MLP neurons of a small language model. Each row is named by its layer, matrix (down: output weights) and neuron, and shows model dimensions 96-351. Each number is 500 + 25 x the weight over its row's rms, rounded and kept within 0 to 999. Numbers have three digits each. A neuron's up and down rows have the sign that makes its largest values positive.
After each neuron's rows, "fires before" lists the tokens most often just after its 100 highest values on Wikipedia text that the model never trained on. A number after a token or word is its count.

L7.down850:524509491474498453504455521460588466501503478480504511498525520530484541500502507477480495518436552499479487518507541475490529454479519509512476532514508521502534502514509498535498464500471491456523532508534462514457528498509466483470528508553474495490517484512495521515500518489495496490493491501511519502524480514449495508492467518518490489513518468483516515471489528513492500465508496531505488498515502481511482540491448507479506525475505474535476545459499515489508501482448539533498507464465492486464497497466477478511522534487492511499489472466504488532488522488484445524485497533506507463490490492530493504481481478486490548499508489498537451486489527553506532522477515517457528524505517530504500485508503487507519504544518528480492523469497527462534501461492488
fires before: "=" 99

L7.down169:453498517489506513542512547528479468501510467525485469460490513490543531514508522509533502544471508525469489533532510493491537530477475529564527519502489534549513531515531498475527461507489503509489520484502493459495497505506475560469460457507480464519538501486505485454521500542541527506470455508523498491508484504490480496453521555507491503471494478530467473527545518530484522493500492493502522492465504433467519498494471505500485477483496520492537474527494468503535464503540530510530530487491550536496520512481462522511507505464510479502515502506523512450521527488501508508523460475523487453480525452514507538484495503554482555513483520506488509551498514506504456507485544514536493497529486496531533508504485476492464490518517474505524499461508527531510488499473438
fires before: " the" 40, "=" 7, " a" 6

L7.down1486:495507509489492503520493492484467506509502532502523508472525504515495517455512481488516468507550466493513522502498507477452463500514466430487522514507546507466495485478498520532538468518510460468532505498498497508512458502463470471500484522490525505485457499497522497513535501462530485469478543510507496522451493492523522520492502524510502498465524508481465487524508483499514535539502511500498466498525486500515490480468497491515486510514484491503531532520521493446470546502498491472531452485506514486514514491526514467483490505485536457499529470485469487510540518507517528557513528485476455501593502483452494503484494517482539523527474485502495488494502466442498514532484520535496527494509491507492495496527547494506510522487489487484480492494540519529473449502478482
fires before: ":" 47, " |" 14, "tra" 5

L7.down756:507505511562524490490477491476525486517490510518463515546534455499453476505487506513535501496539475522494514480510520491451508530498513479539518501507497491533502503499463493465533506514475514514497503466504521490486504484505524498504468484523496507517506500506476490473449463525496524492518490496461509479525508471496496524526552511490528493484457491524525492494488508520456539471493521531522464484479490480470513545526517502491486490542523545534525515483547472507503490514489493502483499482490477479497474471502507499486514508528498495491547516486557485447497526519487480518510514472473548482517451499525489491491485514501494547529503464492503472475522441505460503522498495510456489507500467495474500518501500450469510513499434542500513509534519507482461473485489490
fires before: "=" 95

L7.down1516:527487495506541498492500536453522479506505568506499509504555468459504546501505500521473494513487487492505493437476510522493526482499495469526522515506488551498551506470523490526473479540488450520514504516477522490447508549474511476500501508514470514520489516535505492552504471538456482486515511516484503516467516476479447472497485524514487505530506483511487478497456536515484479530495522523526482503462531509471464491508536510514476496496477496484506494516512472525532457531470521535510479507494517536550488531516495494497494497439467469501497468511521491508462490510537471471465505513498511509490434499517485496516531478514538545519519494515517497475511512517529523517535497500476505516514510524470531509553511517500527511528515509487459509482535498452513450495511508
fires before: "-" 42, "=" 26

L7.down669:530497500466492490510464499519529473452501458484495470492515482507506499456474519500520531476474486498512482535485487511434455530492519518495477483543486477503483519492522491528491539507485508477462482550470464512494470507486477523521531524536547494498481473487496518462468459468481493526533495510476476497532509518472495507511458490493487508492513521467527522473493504470502476463478508538481484469522476493494489477524486464528482501503483492492525479517490494505503515525494518478481519513525479503496536539516496484482497509473486493456501491471511506471495510503502524490522493505476517521461505481514523481529523549500509534499536508510505523509488480521507494522504497496499503530512541496462500511506543512435506505500499486549520505497490491538480506524514555
fires before: "=" 100

L9.down130:496512481450507497518523486470488474498490540469518457510479455468485477548516523507490560484484486479487537506512489504511491497531495485515489537497484505490456518457508497498477465537496474479460471537502507504522528544488488519480503467497482496496478473468490504483502537486488475505504473462494456524506521512509487504488545496511487531546464471471460526507511518490491464482458448506486474495535541471466512492482513524519500455503515484453454474466498546498502473500480479499520489494497489499469494494493459538517469509514500458483525513455474502515521464496478442508472503560496468522488449511537508482477563493479459483474483491462508499496462526466544522528501527492519524505482538496498465506496507536496500535559495501482533479495514568511446542509472514
fires before: "ed" 23, " of" 17, "ing" 6, "s" 5, "es" 5

L9.down1439:465500490550485518517496512517532494475515514519464506500503499530520490490539489473537474528540474498510517503478482498519507490467525507515491499549454515503489474518479461467524487521516493464559495483470496529505480495447549491509450518525469511513462483475538481493474482508509487560525493520446509512471470491530545564518491486505490516529482529528479468463518516481536521528493529492549491526504547479490456483518487505498506490486530510511506471477481529530456499495540449534526515511491573518495491495470514520521512520527485466528550484511464486475485472501502490492549492549485496515498473478475476521509491518529451531492502509496457487535515481501502510523481482524486493514495516522524523525486509493508492474460518514484530500507527533450518518503534538
fires before: "\n" 23, "." 23, ":" 4

L4.down609:484557501510519511503463500551509523453473495524482504538514486453504488493521490481459524509504490469512481504499504505482533465501466477498498531507529492483457514496504502457486514507471512496488508468537498442502499544560501478532489466497519464496472474462468496507493487483496472498476488527467479486489519531521477529532533503452501467554458487545470523531493497511461485474505497516501520508485455511534537506498516512557492515498534519501550529486548512490435518469519507506551481525510430534492541504518520534507487521484495458481501480504505500515534455485455513494478516488484459489480516532482474498476512504506448529503462471471494516513472511512499491476530522506519485480515481496486471513480502491501513538450508491524587571465490490539490493450486517
fires before: "-" 70

L7.down755:501457487482519523491502531517494515559511505550484447522542488517490500518511531523498520511502522506473475493486481507492453554479497466505525515504498502525509526491523498552493532530504470541507498537504548541481468524527524514518468469476506506571511543535527519474436497517552516471471459520564532534457467492482467514521518514495513530510506481522505461532505446529485489485517552469507475527508502522517491496473527486483509474504521500519483492511546521510509496493474498499556495518474519524490499440528489568494498549500472470519516500524465492490445501525538534495516491475477520464506520490494497506501490502471498513484496460513474493523510497469535504512497500546524481486506476502517520499477458534484496520498444523496520504481526512515506478512480515
fires before: "=" 33, "|" 18, "G" 4

L9.down1434:492514514453483500487491493501506516482543507513457488461493480441479494516486528487477465502499464458457490514482499443481457544503506486463520462484449519494522461501463519485465513501538494487507510487508452496496520463435478500474460456538548502502502506509488521498514511502483539502486525469512531462526509497474511480515530478537533511490473490522505468494458487513542513515490495472496484522511486511541518507512537473509488493469493480464547543507538501514499501512515520446526500500461527503476481534498494494471498486484465476506513519505515481491497513478504463491537491458561523500475493488503498501508488462486472490474490511546488488503527513481490524516520510508503470517526508488486593490484436495492487515518500520511478517520526478486518460514494516
fires before: "," 16, " and" 11, " of" 11, " in" 10, "." 9, " from" 5

L4.down898:489579462494506471507532519571523538514519507511469443470486530490514498510474483520502496448504497503492440471503509499502519526526506460497524479486476513556464509492475464505491478532511518561500526531506512496506503528475474461532510501522497482515492486474490504478474484428505516495502543548501518466479452530514517487519565479482545497453502538531509513560489498544499479494506507509466496515510504505531507535533502492500527461506502484477500522564531492534469496469474484465495508517538484530496533476494500488488493465509545485517530514445515469472552475543478525486509522505527476505542501522500476480503525497492503483518524508507477493475478452502482518508499542534480496501565476501550506487497503474498518508543491505517478492505499449528506438490528529
fires before: " |" 42, "Star" 4, "American" 4

L9.down311:472463497547510536498500516511496512440550496468544518489502483494492521509505486490473452473492500495495508509523539498498506459504516489471465505475498524488515493517466496472496504516494529519476498487456502515505510523440508520477532505494519500449488507500471485504513504503526507498537500502464522488500504535480469511478497505508521504469525553526476479462498543533423476489481454516492458507449524435508536524494512507505496521486514492496504512515501490471484483504476505510489522520518471489470489534494523507505472465478496501538552466467505480504490501472524525469459524474509479508483525490487529494530539504552494514473524495526506509448506546504478494471532487463475493505476508469540503508458524489487506487482515496511517489471518500474519492477524509
fires before: "\n" 58, "  " 24

L9.down758:540520475514467486518521492482522505441490468511488484493546503493519483507491514519478490489462449487463494536469469524488505505512519488465511491491488497532555518512487483513553508524513500516540517534491488543499497509509527534517496482475487499530498485500485461531526499526515498463469460508480484495496519505454520511518550462499497498501478508510533483508506544512506500493532502523531499466553486492516583466472524479490476507528513468476483517551512515495510521476514500527504498486493478533483490514518551505464519494501518499480472527506524467445511564464514523517463495505474490524504529460555480494515554525464498492446516497470456490501484521491517509496515486488485491448512532515509512527509503494521514465475497489525509477468491508562535532516513500
fires before: "," 56, " |" 17, "." 5, "-" 5

L7.down332:526544484495455500488487517500476471477506531511494540534547558500487458494515504516535502495479479557497480493490435496524541498486537475500492524522468514524454493539472498529524550508497499506507496495523525489521491470530510490507541471473508545538442473466553480497522504524471480513480504489510497528456474445534506508491511497533529465499460523488552480509497526500521499497482512537518524502495466512541518505507498464497476490529534518478523482491498483508487519550510474468458513475547474485530540458550488523476499463506480515509521496520484489515521481462514470563511552500542526519502479474498512486466520473500499536466509471492478478478484501523502520556480483462515498516470497502496477504498548528514434532505513479522510467524509490480512501480526468
fires before: "," 45, " to" 8, " of" 8, " the" 4

L7.down248:497472523499535529484473493544472466467495533462470515544477468523490521469480510473470462507524479497454449543492499509508489517495482476497528541496520505519545478536489477507515560493501522490533477531517501482527471530469497489509486489505503543559475518502547490501502526479481472473507450554509495518466513501528497511513507503509516503503481527502568491529500473517464489504485466527477506505523519516486497523556547500531526513486544515485518500479527518545498527503495487531511475515500493475511501535463478484480474478497544511525482473496500489469531498474495449503513492492472480528524485526507506496492490571496492469541473474528475513524581494527508520513517484465489487478498482484510484487479513494510476501469520508458473518496509534507506500528525520
fires before: "|" 62, "\n" 14

L7.down146:513507487507501518492498531496520486529488442526506444494504503519496529476497471470489511452485481495493509501488502523523478520499523480463467511516556554504492512485510483507489447537524518434520524543497480499504507539512510483502541484499530478536534507431471458490508457517542513482486459519519445480527519538499457505517493527461511505490485491471496528518471509527497542511510495516513506515479510530528473466475465511534510502494465495480487471504452490544490532445501494499511492511507519487523507514526504520486476538517472502486520526491527495467475521546524492466480532485508521516520492532507529500522559497458518533514503475508478520489513536480478460486489495496536504500485499516511525501503520462456484533495506496484424464459537517509495501502543520
fires before: "=" 47, "s" 5, "ion" 4, " the" 4, "," 4

L7.down407:528493517498492507524512528449544514526532462463452528510497517495525462479505511472508489481472507459481503505513482491480475496479523452512494504427526538517501501513524509478518484507487481517460483546473476526508522507449493526482519479516488486496503485511472466460503437528487469530522472480512552461493456452487485444518512497504512559463512519511499488531532506482490467495541495470483515483472510498478500498506510477501511487481518509479487508498466510522524512493487526469481485506487498492510506505530474488479505516550519466475547473508494497504485506474454518496453504447475491512479531453463510478481527516502488514505498487524511494462443517433492527481519522458501490490505503504538487525510458494501470465481475484526554527493489496494505499470556462
fires before: " 0" 21, " 1" 12, " 2" 7, " 3" 6, " 25" 6, "  " 6

L9.down1244:509491451485516514528482441502460520479510506504516522508532451473509491529488503519507503501504455490513446501501498503492539474508502495531497469490500516513478492481480526485464544516538515486494516554478522516489525515475500461499508471487520491519537511471460559476489496511494461474500531530555479540498505478513550510527498501496536497497520495478570488496490496511526490498477483478505484525509455494538464503511553482471513461522529540510491501489502500519472506515485498490467509451481515525499485512470506504541454501493463479510507561500530512467537523478504505511484497529501522508465477501556516526535505467462521476508465514553491526499504520531527525539460499509510506501549496502484473495507490528534504494504491501524499446494496529522503522553522477
fires before: " the" 29, "=" 15, " a" 8, " his" 5

L9.down805:528486491514504518476506555503491452477507525502492502479488492521460495490479491493504482458485508491450498484485511482545472496482491472523496514523475517496510515529512528472443516485505511512465479514497503485541498493532529524506528496520505493513504504498498528541525559507506507484500492536500502516499514479514509497492526480537519479503484469501514474494511465545530529508518487486523528539537466508483464491464447496479494543519490507509473552483464495541500535532504519495486489473479465527461476514501516498460471463461499495450533519498490505502509447504489446490521502465503493506498461494493551522485487485484438490521490524488511482500492512511513461491517500489502490489508531524528425467485476508498485533543546484575490457535501489494501485532475534
fires before: "s" 29, "t" 17, "e" 5, "es" 5, "ces" 4, "ies" 4

L7.down535:491517515483546478481526495537515527477510500468487481538514509494491458493493504500503513483493510485518486518473523509530518512492519539481489501504462500516498508514497535498527513518520512429478548461471503507468503479492513502474526473486451535498505498491527532497485514485485494497525472463498497496528511454432471478516496480505483503492457514509526533509503479452487506530480528490532489547491520505516469517459483455505480462474477539502469508520461496524509496473487541477495512478490504544517516534545527514533456467483520472493510521493510512480499473489503439569486494515485505471522485493508506520463514477532517550446494517493496506508478508514492498502520503514498504503458524529470488520482483486525509492540477498500448496468513471456489474530455490
fires before: "." 17, "," 16, "\n" 10, " (" 8, " and" 5, " on" 5

L7.down1110:525507502519490511448511409526501522494498436524498499518485447460559467469514451519522502531470517521491508517547502533506470503484515516512489510487472467513455495490510446422456524520560508478504515460523475496540469474533436484513528554476493534490523466511522530465520496485502508483516517524492517496492487537487487495527518486512478506481467498502506496448508539496522543536488500524532493554516478458500528528516509487513480501472488498503504460497484451518538526487474481500495480553488504505513532548519464478535484521501488493481502522535502465544516471522532488483523481521484496496487483541513539507545470507496524499536473522512500520518490527522543496497490491496459521508497474491486534498470505458475504567544501515528488502442525502503506507526473488
fires before: " |" 56, " (" 8, "\n" 6

L9.down1160:510485507520516497462503471512505544528550498504477492480484455494451491526500486502525475531517519493481518506456485503524492514488500468484488491499533505463483510518480498506427490551499478476560483512539522509515516508496477513498534488474474486520523507507456512489494530535509507453497462470498454516483535497517514521472552495471454502507489465525510514476532545503478520497498497502521510475477493514522513452524495462470459523496491504498565470501467490518471495473473472547496471485491504455518533500483498472474558521482504443523489486503497528509487499484551494523529479469511475497524531478487486501515526498521510519513516479487478478476500470499491501500541498556496506497532457517485454532478530475488491507522505508510504551503504563549481537484510487
fires before: ":" 46, " |" 17, "." 14, " 30" 4

L2.down549:482531492493509541495476483494501520523528535463495520468469448515508480438486510521501516487471465534502527501458513506532485505501457498457490518496525519502506513468512526538485514511505518521502488479477504536450499490505500549513425526481501509506521516469461475477459518542506483434492498478477508524473528511514516532466465484567507462476513464455474491513495482518505455503493466510511511521508495516448513507449480523498494485549505475480504493445510525487468446467493525540514526499547517476497508489484523472485521518478522517507553515484485507491486513491495555496474509496530487499474527522503513482534506475479507496521481495499469479491540436493525559499502497513480490535528511508531501529502504549499487512478544521494511498544521516509515478544504505
fires before: "=" 54, "|" 5

L9.down305:485466436504474491494504496520480470473534524489530509454508500503483508548463469484547516483466534483496504505500495495486515500503510480501541520486447507508515460529527521516515489508518468499523469492491488472521528482480510496500472503475493522489488546482503509534519530522519479478523486535484536499482494510460507539490545460483519491518510518526513485527487543513488509479502493546526463520486509508498521473510515496487425517483528515490466489514472533459483506515535481494495449481508541555499478496513511493523508467519486507484481552527470487507547475476466507555495493496534531499510543487466505467470456495510529500489482498497455514525509530472520508474459481487519463465532461517562500502502499501507539488521424506527463522486512510464550524474550515
fires before: ":" 59, " |" 14, "s" 7

L7.down647:479495516465488502486523525556476504508482501481539511498508467493463480463529463501522524521496518458569493417521500490535500479516526488500516520480530483460455497464501500503519483501538465514488489527500496491514499469545511519510463535474485488506506520524468521445527492466443515527541468539543494562482509477504488514481500530484474501513456500505460510488508524503490504508486464511465518451510468529495510537488526504509503507499514485539513463482502506540521549530500511488535491514511527490497512509527522475522520492509424506548473470497502493527516483498526504482488487478516508516474454494482484538520493499548434527535448457479497490505496499478544489503467519517531499541490515502481518504517521512492485495488498479477515480491499439490497451471483471
fires before: "-" 22, "The" 11, "=" 11, "In" 5, "|" 4, "1" 4

L7.down1482:522516525497507470484524445452520491522427522522544533541469505522487498517530470544497500504474480477491534503496514510470500483467506479473479495523472478485502472497517537478500555510506494505466535485474522512553499498483525518488489524500487491495485486491513473512481514543523479459482481537524518476485507492528512518495472477482493510493490492492534494552506536505484484498503490523529539480509510526462505527475498481510511530495501493482505512514490512501526537529495547504508550421518502518502489481448499502500505484481456570488528486500528524428509526516509500502573502508482511503496514542489463517518522513504512506494546440501489486545487494495508487487484468515491508470502491456477479521491452469516502512483503500504508517503488481512513519497492563
fires before: "|" 69, "," 8

L7.down740:518489510490509490519489501562528502490536518489489507504498490519492483514484489486505502451488529474523483494474520486501500510496482499537501500497483472481499527485551516478473527496496541518502514525498466464489533474491487484500471526499507519538475518478440514505492455495517505465483524565480506539489494555503535500491477500460507526495514500480561488483513491493494523516495504518488552489502565485547517548477495490442524470478501547477509488492480536509513491465560525496521497496532490437521475487520522501447513528478556495489483475487530461505500471504487548476530507487519486501516445543524509503493461488501496543446496500507471537441514514515519488502546523548460506486501530487554488501483471476517445511482492507482526485549497488493496487474503497
fires before: " |" 55, "." 29, "gen" 4

L7.down400:515502478506501512493517518521485489468473581485507524485492487492482498529499496521483500539523504522511490487502514489499523503522513508510493502522528464504522488500515514496503508534499472511515513541508522509497492523470484431478499521486549460469511495506499519503525537501513507490527478467524512523531508478496506523526498510512558469493472494484554506494508502487470517504489520446485494499491468499482487509552472481503530515521496483475488532504490464526555501503478491499532496525467569488508499508485480465483499507511480449489483517510490526507496482497528480505526543475498483510501480518484469464492491519513530506460483497485552518547504525522481497484442507527525533520503490465483524495514498511525501524522494539474505482489528544507505494471482485
fires before: "=" 100

L4.down1035:485495504527538474527514522491491459543508527529435524492528485453503493482507495472478462514518444522515502485478443507498503501513500467519516460498498459523501506490508476481512520531505554509510442457487505489464493471545483495507503469490502493449512461496480513480500512509503506491470486487480509511491487499550518509499525455531473521503521487461513512514502498501500437506544552523481528475516530480458454527517500471445526470505480531505521494496465506517441541510488506487518462506513484477510497518464489485494538566535489510529535514481459527512475484474548503520485460509570504525498476513514460505503488495500502455497501505496478524521511462501506501503543494508516467487480494507528509496505492503476475501530477538499445533493517516489475481497471522
fires before: "." 17, "rib" 11, "ript" 10, "qu" 7, "ar" 6

L7.down1039:458478494493516500474508517512503523525532466504493472540510489479516528478515487483518487469506503436508517448516501546517494516514458465515515481501517506484490496514472464534514493489513495483503461457532506491530528457490525497522477492501510519496510506496521497506548494531509481501529475519519534526502543509486525495498532484502516504473489530489476489465513509480513504513490500440514493533464514504486492477528493473519483494523506517509483516491524505488496504502459508518517481469464483525554528513498488515483503517490459480494522497473525542482506514505534478509521462497487477523518469496494511464457470493487473535519482512503514489516516523483518520499522506512493486476492470490483494502516523518483510497439488475447504500495485499504471513495473475
fires before: "=" 100

L7.down1400:483522514445513507495529463489506501501476496499525432465514477515490553508492489546448535493500491489532510502470503473510521497497479513448479519488536525483503516465483509495455500548481497514500509486498477526478473536551529513476463513517507512498542494475465499496499499502528477445504471486484483482518522535498506487527505477531508494534527494520483505491459511468467504490543479505501467485493496514513476519513465507519518521505477450497496504458482496438489510498495545503529496537520523499499514488498510493513530483515498508560474505548533466523537523476527498491518486500501494495502495484520476470500526478552482525541502508488493477484496519489542513521514454520494503567524464515479465486530520525498511496453538506527474503466519490502528497492493523
fires before: "=" 94

L7.down120:516497482496440459509493518511470489523527510528499481542501466516502496505476486503496501477491506505506449475446519513511518468514486475516518480504493466522498531467461510466534505518525470498487469504495491499537450506459537530484516507508513468497559497468464433528537499515520462518500493503513503521481473484501521500484527501539469487501478492522513482504495528483528465497493542528534535540509494492500469511494477492522508537498526450471494534501483525518511491489537521473505497513483462526457474446499532497529482487443490512453453523513513480483454479523516511468491466504554494487537507481491506493531568544495511509551524494483486506520510454533487471505463492451464511448505499507509512539479483493492460543496476516520485478492523481506483441479493441
fires before: "-" 67, "|" 15

L2.down735:504516499502467479474502464473515510532505509480537502527461470494505529508471513471496482477447494493468477472508492441453482526458464502472533489484497511514490496566512527504493549535511472490541474499491541499466530499460528507485469486508528520528544522491527482509496481472504473482475503527501514487515534472493459528532540514480490522492449496488485530471528502550461516546506492492528509536542527516496520503514458514540503510486509501495575505444452521556491502512477485523522506504474521487514505526474481492504510542497482497528501496487568523524539496514522509527513498488481466459526501503539471526489489530496483503496458492533463510530476499485509506518481527522497504517484522517475454493502510501517472487495516494478479483519515523499522478528513516
fires before: "=" 47, "|" 19, "-" 5

L9.down274:508500509487469485460480494482467539528491550489493476511495459510500538519480458492495540497509504476501485464422502514498485512519508494536464479475532510512534512500522497521489503542485558528521480532407484501501483511496512513542452486453498493473484545504505494527505489554521499529520475502474485545500525494519533525530498483511471527449485524506475474538493499552498476543515456494553516510507490502506510534497521513504474501493479475496490481534481533503518509493486505483464487527492533506502507476449486472486525515508541492479476530560507514491465521499520491542511493495481479505492521509516529499533539459477484496557532499479464509534514532491520540493506508520499497514493518504493488513506512507491491494519517509544523494441547519530502471514516486
fires before: "=" 55, "-" 4

L4.down971:465526525507479518531508496484490513532485526495499485510497516510513505487530514506485479438471511507485492489464455494458499495440501514478521494542516501494528499458518525508447521521529511512460535486473517522498529490455525494462517494452526477514514520541533481488481478535537526501513500462485522529486501513482475473559471506509505493528495474495523510537468513467501492485472461489514500519496517502520497515528513466496505505532568499484524498477464501506487501520488517490498446513485513527498471473520500491557464556438456469504509537515534487466510512533492530512484493477472513483482515466508510486508461506515490501489460530489463486526467550485490506494470469528524502486449507480482470507470532540512508499512548523525484512503479455477530525511496493
fires before: "|" 53, "oi" 6, "itive" 5

L7.down1041:485490525521519486532501507472468525494484504527520536519550493547481518524467513498524527518490457487471513509482498503511479512489490512527527493512469541512545474498517501504495479519518538514480473489500520476509489450503485492528482485504468538491501505540496516511494558531530519515452478521506496509489524485491516471513530508494451491492480465511501481528483490483475512486502487503524505549401434490532510465518523560505496527516469484510501483499437455518486496496529512503479450502497489499518503478502505533523464483517498493496474491482546486513525536472563535482514499499522490532489499512485483496469460501505513541494493522496494464459496500497517510549502508512503464481488489518503499511501508491463559516557489463486514488495494492488497526527471469
fires before: "=" 53

L2.down1311:517497497526525510538534507523528496474494503480445460524522485482497524509518514516487515515505490521499475456498462501484495521500471508536482494470489549503499480422508501465465490477484482474463520464518465474502479492495498497510503526504516505483477468494477514528490447493532481499470524506442510486513512494528538515543451510451495521556476526490469470465524548517481442472526512516530527447447533455512538501516487488500504518486502505489481535497469533512501515455531524503526486518480517509471517511501511492512481513491479498490504491482493544460497498488480468552493474450469456490532494472539513527515526487517473494518445510491538503520478490506516463503486518483515482516525498508463507522497514514455478536528497507514540534474470526505488492507491486
fires before: "-" 100

L4.down80:489526518483515499511492515485504491500508539486493497495509500510481514500502524481511493505479497497496514514504519508508500494492523494492532493507510507491526488481496492486472484499483491498494527493483514506497479478491500473483487497508509477516504526510511497501503515486495471510494507520512523464490517510514507503492484504507517491513495530498515492483495495510507478508506506522489505502469506490515503501513485520493488502482492489513520486482492500508503505505502489491516501502512509491511476516490482501498497517512490468500511507522525487513513513475503489501493490498485493497489500501495497501492501525489519522493479492497495498480516497481495490496483506496521511520490479507517507476517495536477514515517515528505499498522508508466515494488494476
fires before: "=" 100

L7.down11:511561493509515502481520486516499451499463509492536453525503485521521510466464531505502524481501505511508491503535481518544481494535522506453529497521489517484517465472502533442516501482493495519469492454506497474475512539520510510499516478505496525493501490477465519483518518472494495482490552501458495530448539537467561511538516479502477472502523507447526526509446522532463504511512477542545502486477502488469489472512493507487491503495518498487501470500462505478500516497514526539484501475522514550513556517492503513486478464509511501502484530477483500502503476503515506510505511484475506518497524516501514443542467484533522484508479520575526497493474486478528518510541483471470522487445487439505499472524539502502502525498500477481493532450565466515515513530508469
fires before: "|" 30, "\n" 29, " |" 17

L7.down520:547500508528501500497476512515484494484525502524582486472502504512493514483475517488494530482484508506521506477515506498525486536508511493502507510492520488515477525501487478505462505475508516490481509499479513480533490527512515490489504496576494464488515507479511486489467481553459515508500547539518533514503515512516492497470488515502534491494495486467467524498465493518440498466511443498473490538444485453533538516497508478502495473475505509495496474526485525476492523514490497457457538529489531491441497507501514492511468465458495485512482526494506487535516512478512494496490482530515514520538481422533489513463521499472509568483527509515466501509508479517478505469520480554466492533488470486454530554551466525466486486544488516435506478491513504545486430477519528
fires before: " |" 57, "|" 12, "%" 5, ":" 4

L7.down9:540473514518477515496473504493509511484496480498497498465514462508491530470487500516481507457475474499509532516519515498572480505506471499489487464498509540507530496512472489489532473496501463480550490495544517470547499447518484466475488461501472451509469453524497511532515455490506536516524508435552504531472511486539484509508491485478510489520532501456495514489519509493539498518481477504501530560509561494519526470511523498499463496455522507517471484493499509505459497509490478482495507449499547512492524490486530495498530513502492497534524473496467515555539490498542535530489476517501519497505519458495515513550444462492516573488499506492461511512544487485499475506508509500513488499469474483512530502508515508507553521487514514531516488534505524532492485475511517
fires before: "." 18, ":" 15, "N" 14, "W" 11, " in" 6, " \"" 5

L4.down1377:491490483535509549500510494521493502471539478559494456487526521513487543550533468518483489523518494485493496468515499483498482565508526513479514501508530507478513525495514528475445501503479511513505463466565509530490455427501557512499482517526497508503514476500490510537499515495477478502504426494465510457547485500493468521499500488526489531497468477536486491505455524529441498487488455496490464529501484534493548473507473486559485485510474537482494507496477535504510439521507483549509511483504477518522501502487469481488507508502465497489454443450431483483437525499480520487491506499532488516508494543513457485481546525496530573480501459553466520481533475487519508514503500498529497509531496474459479488494504516517511500503482519482470512488512513500492539497521507
fires before: " |" 31, " season" 7, ":" 5, ";" 4, "X" 4

L7.down1264:509527513491530501528500564544505508499513515493494479475506483476498490531533527513513509473477509460475477485509502488487500447494495508484512488575540509496545534533431528515476512497523494487507485528449493446460478517495525575475531497474465483493479485529519523505505503471491472521477527522521439499506484486499501484514488491491466515539487523458497530529482477516448475520500549514499485494487515472503495490531465477500526456503504516478524499501502501491508464488504541454487484486512524503525505518517484511483487482479495492465497491521508532492499489569498499494491441510477494485506492455508507478508471503496479461528441513526502481529512503522493514537479492478471487515479518508466482497525521548482479501468487518500538556448502476483505494457501487
fires before: "-" 42, "=" 21, "r" 5, "ä" 4

L4.down1448:503503455468481491536482485482541502522508528497515514529478504491506492514445470512517498500466488496489513516482481526530500504522515512533472488509501513518510479502454504493477540468501490469505484499520508505502523541514507469493485555530505523501490495465492511543477530533472492459469476498468483514531451507497503494519553473483544523494475493503484459526440525561477511535488485562534463510479492480465487493507477481487499502478448537531559461478493472501541485498522507503453514502497473454446528537532498474472461486499498555456524511525503467472547530470543516497524530533518466504498531493478503523503500453463467498504462480506525485503500522477499472488465469553521440508478492478499519508471515486488502505490486483519511487510513490530484520484483540
fires before: " by" 23, " in" 16, " to" 12, "." 6, "," 6, " on" 5

L9.down276:517512485491495488499468470503485455507507498490485497477518549490508458517446532500461519453491506480528529483450508473505519546504531505518446473499479521483449517515452526484507525479489521519496485463504513521469468517495498486526487487502501482474511569504504473452509537534504494484554469457517500497491503496542503511499553572540466511519462469520502517482504515499482488515480477465561493514528432484496478499581487518466486493448517505467481524515505549505502535514502516502521495468458478508511515518542522495487473475508475521489483543538483461501500519522513493493525452530525536486522463510521504479513509451473483491477509492496539527481526501520488479526486481521528506496502489511515506479532495499497489526493541501513554514442464540516451537489492509
fires before: " to" 30, " of" 13, " with" 5, "ion" 5, "s" 5, "ive" 4

L2.down951:462514503485460458496493536482475467499500451504517491487489504509496466520513526483501496457473510487494512553495516498532540555513526474516539483484483452567539513479481490482528504529492500484479510514504492463467552486498495528520490488483536466517485513531476474490507519486505503494487530467473469539477498495478506441497482508497483452464511467505473502502502476479494503477498521529523515526459500497485488518496455568531493519504490528430457520512491457467498498497507512462500496476503485532537509526514484446525488492503510507554494488490497530502486490497501539486510436478498531478497503533474533497505506483500529466504537478496513511486521548563483472528480493487490519529478496492497485521562494507503483488509510517479481462474524515464502461499495488
fires before: " |" 57, "," 14, "-" 6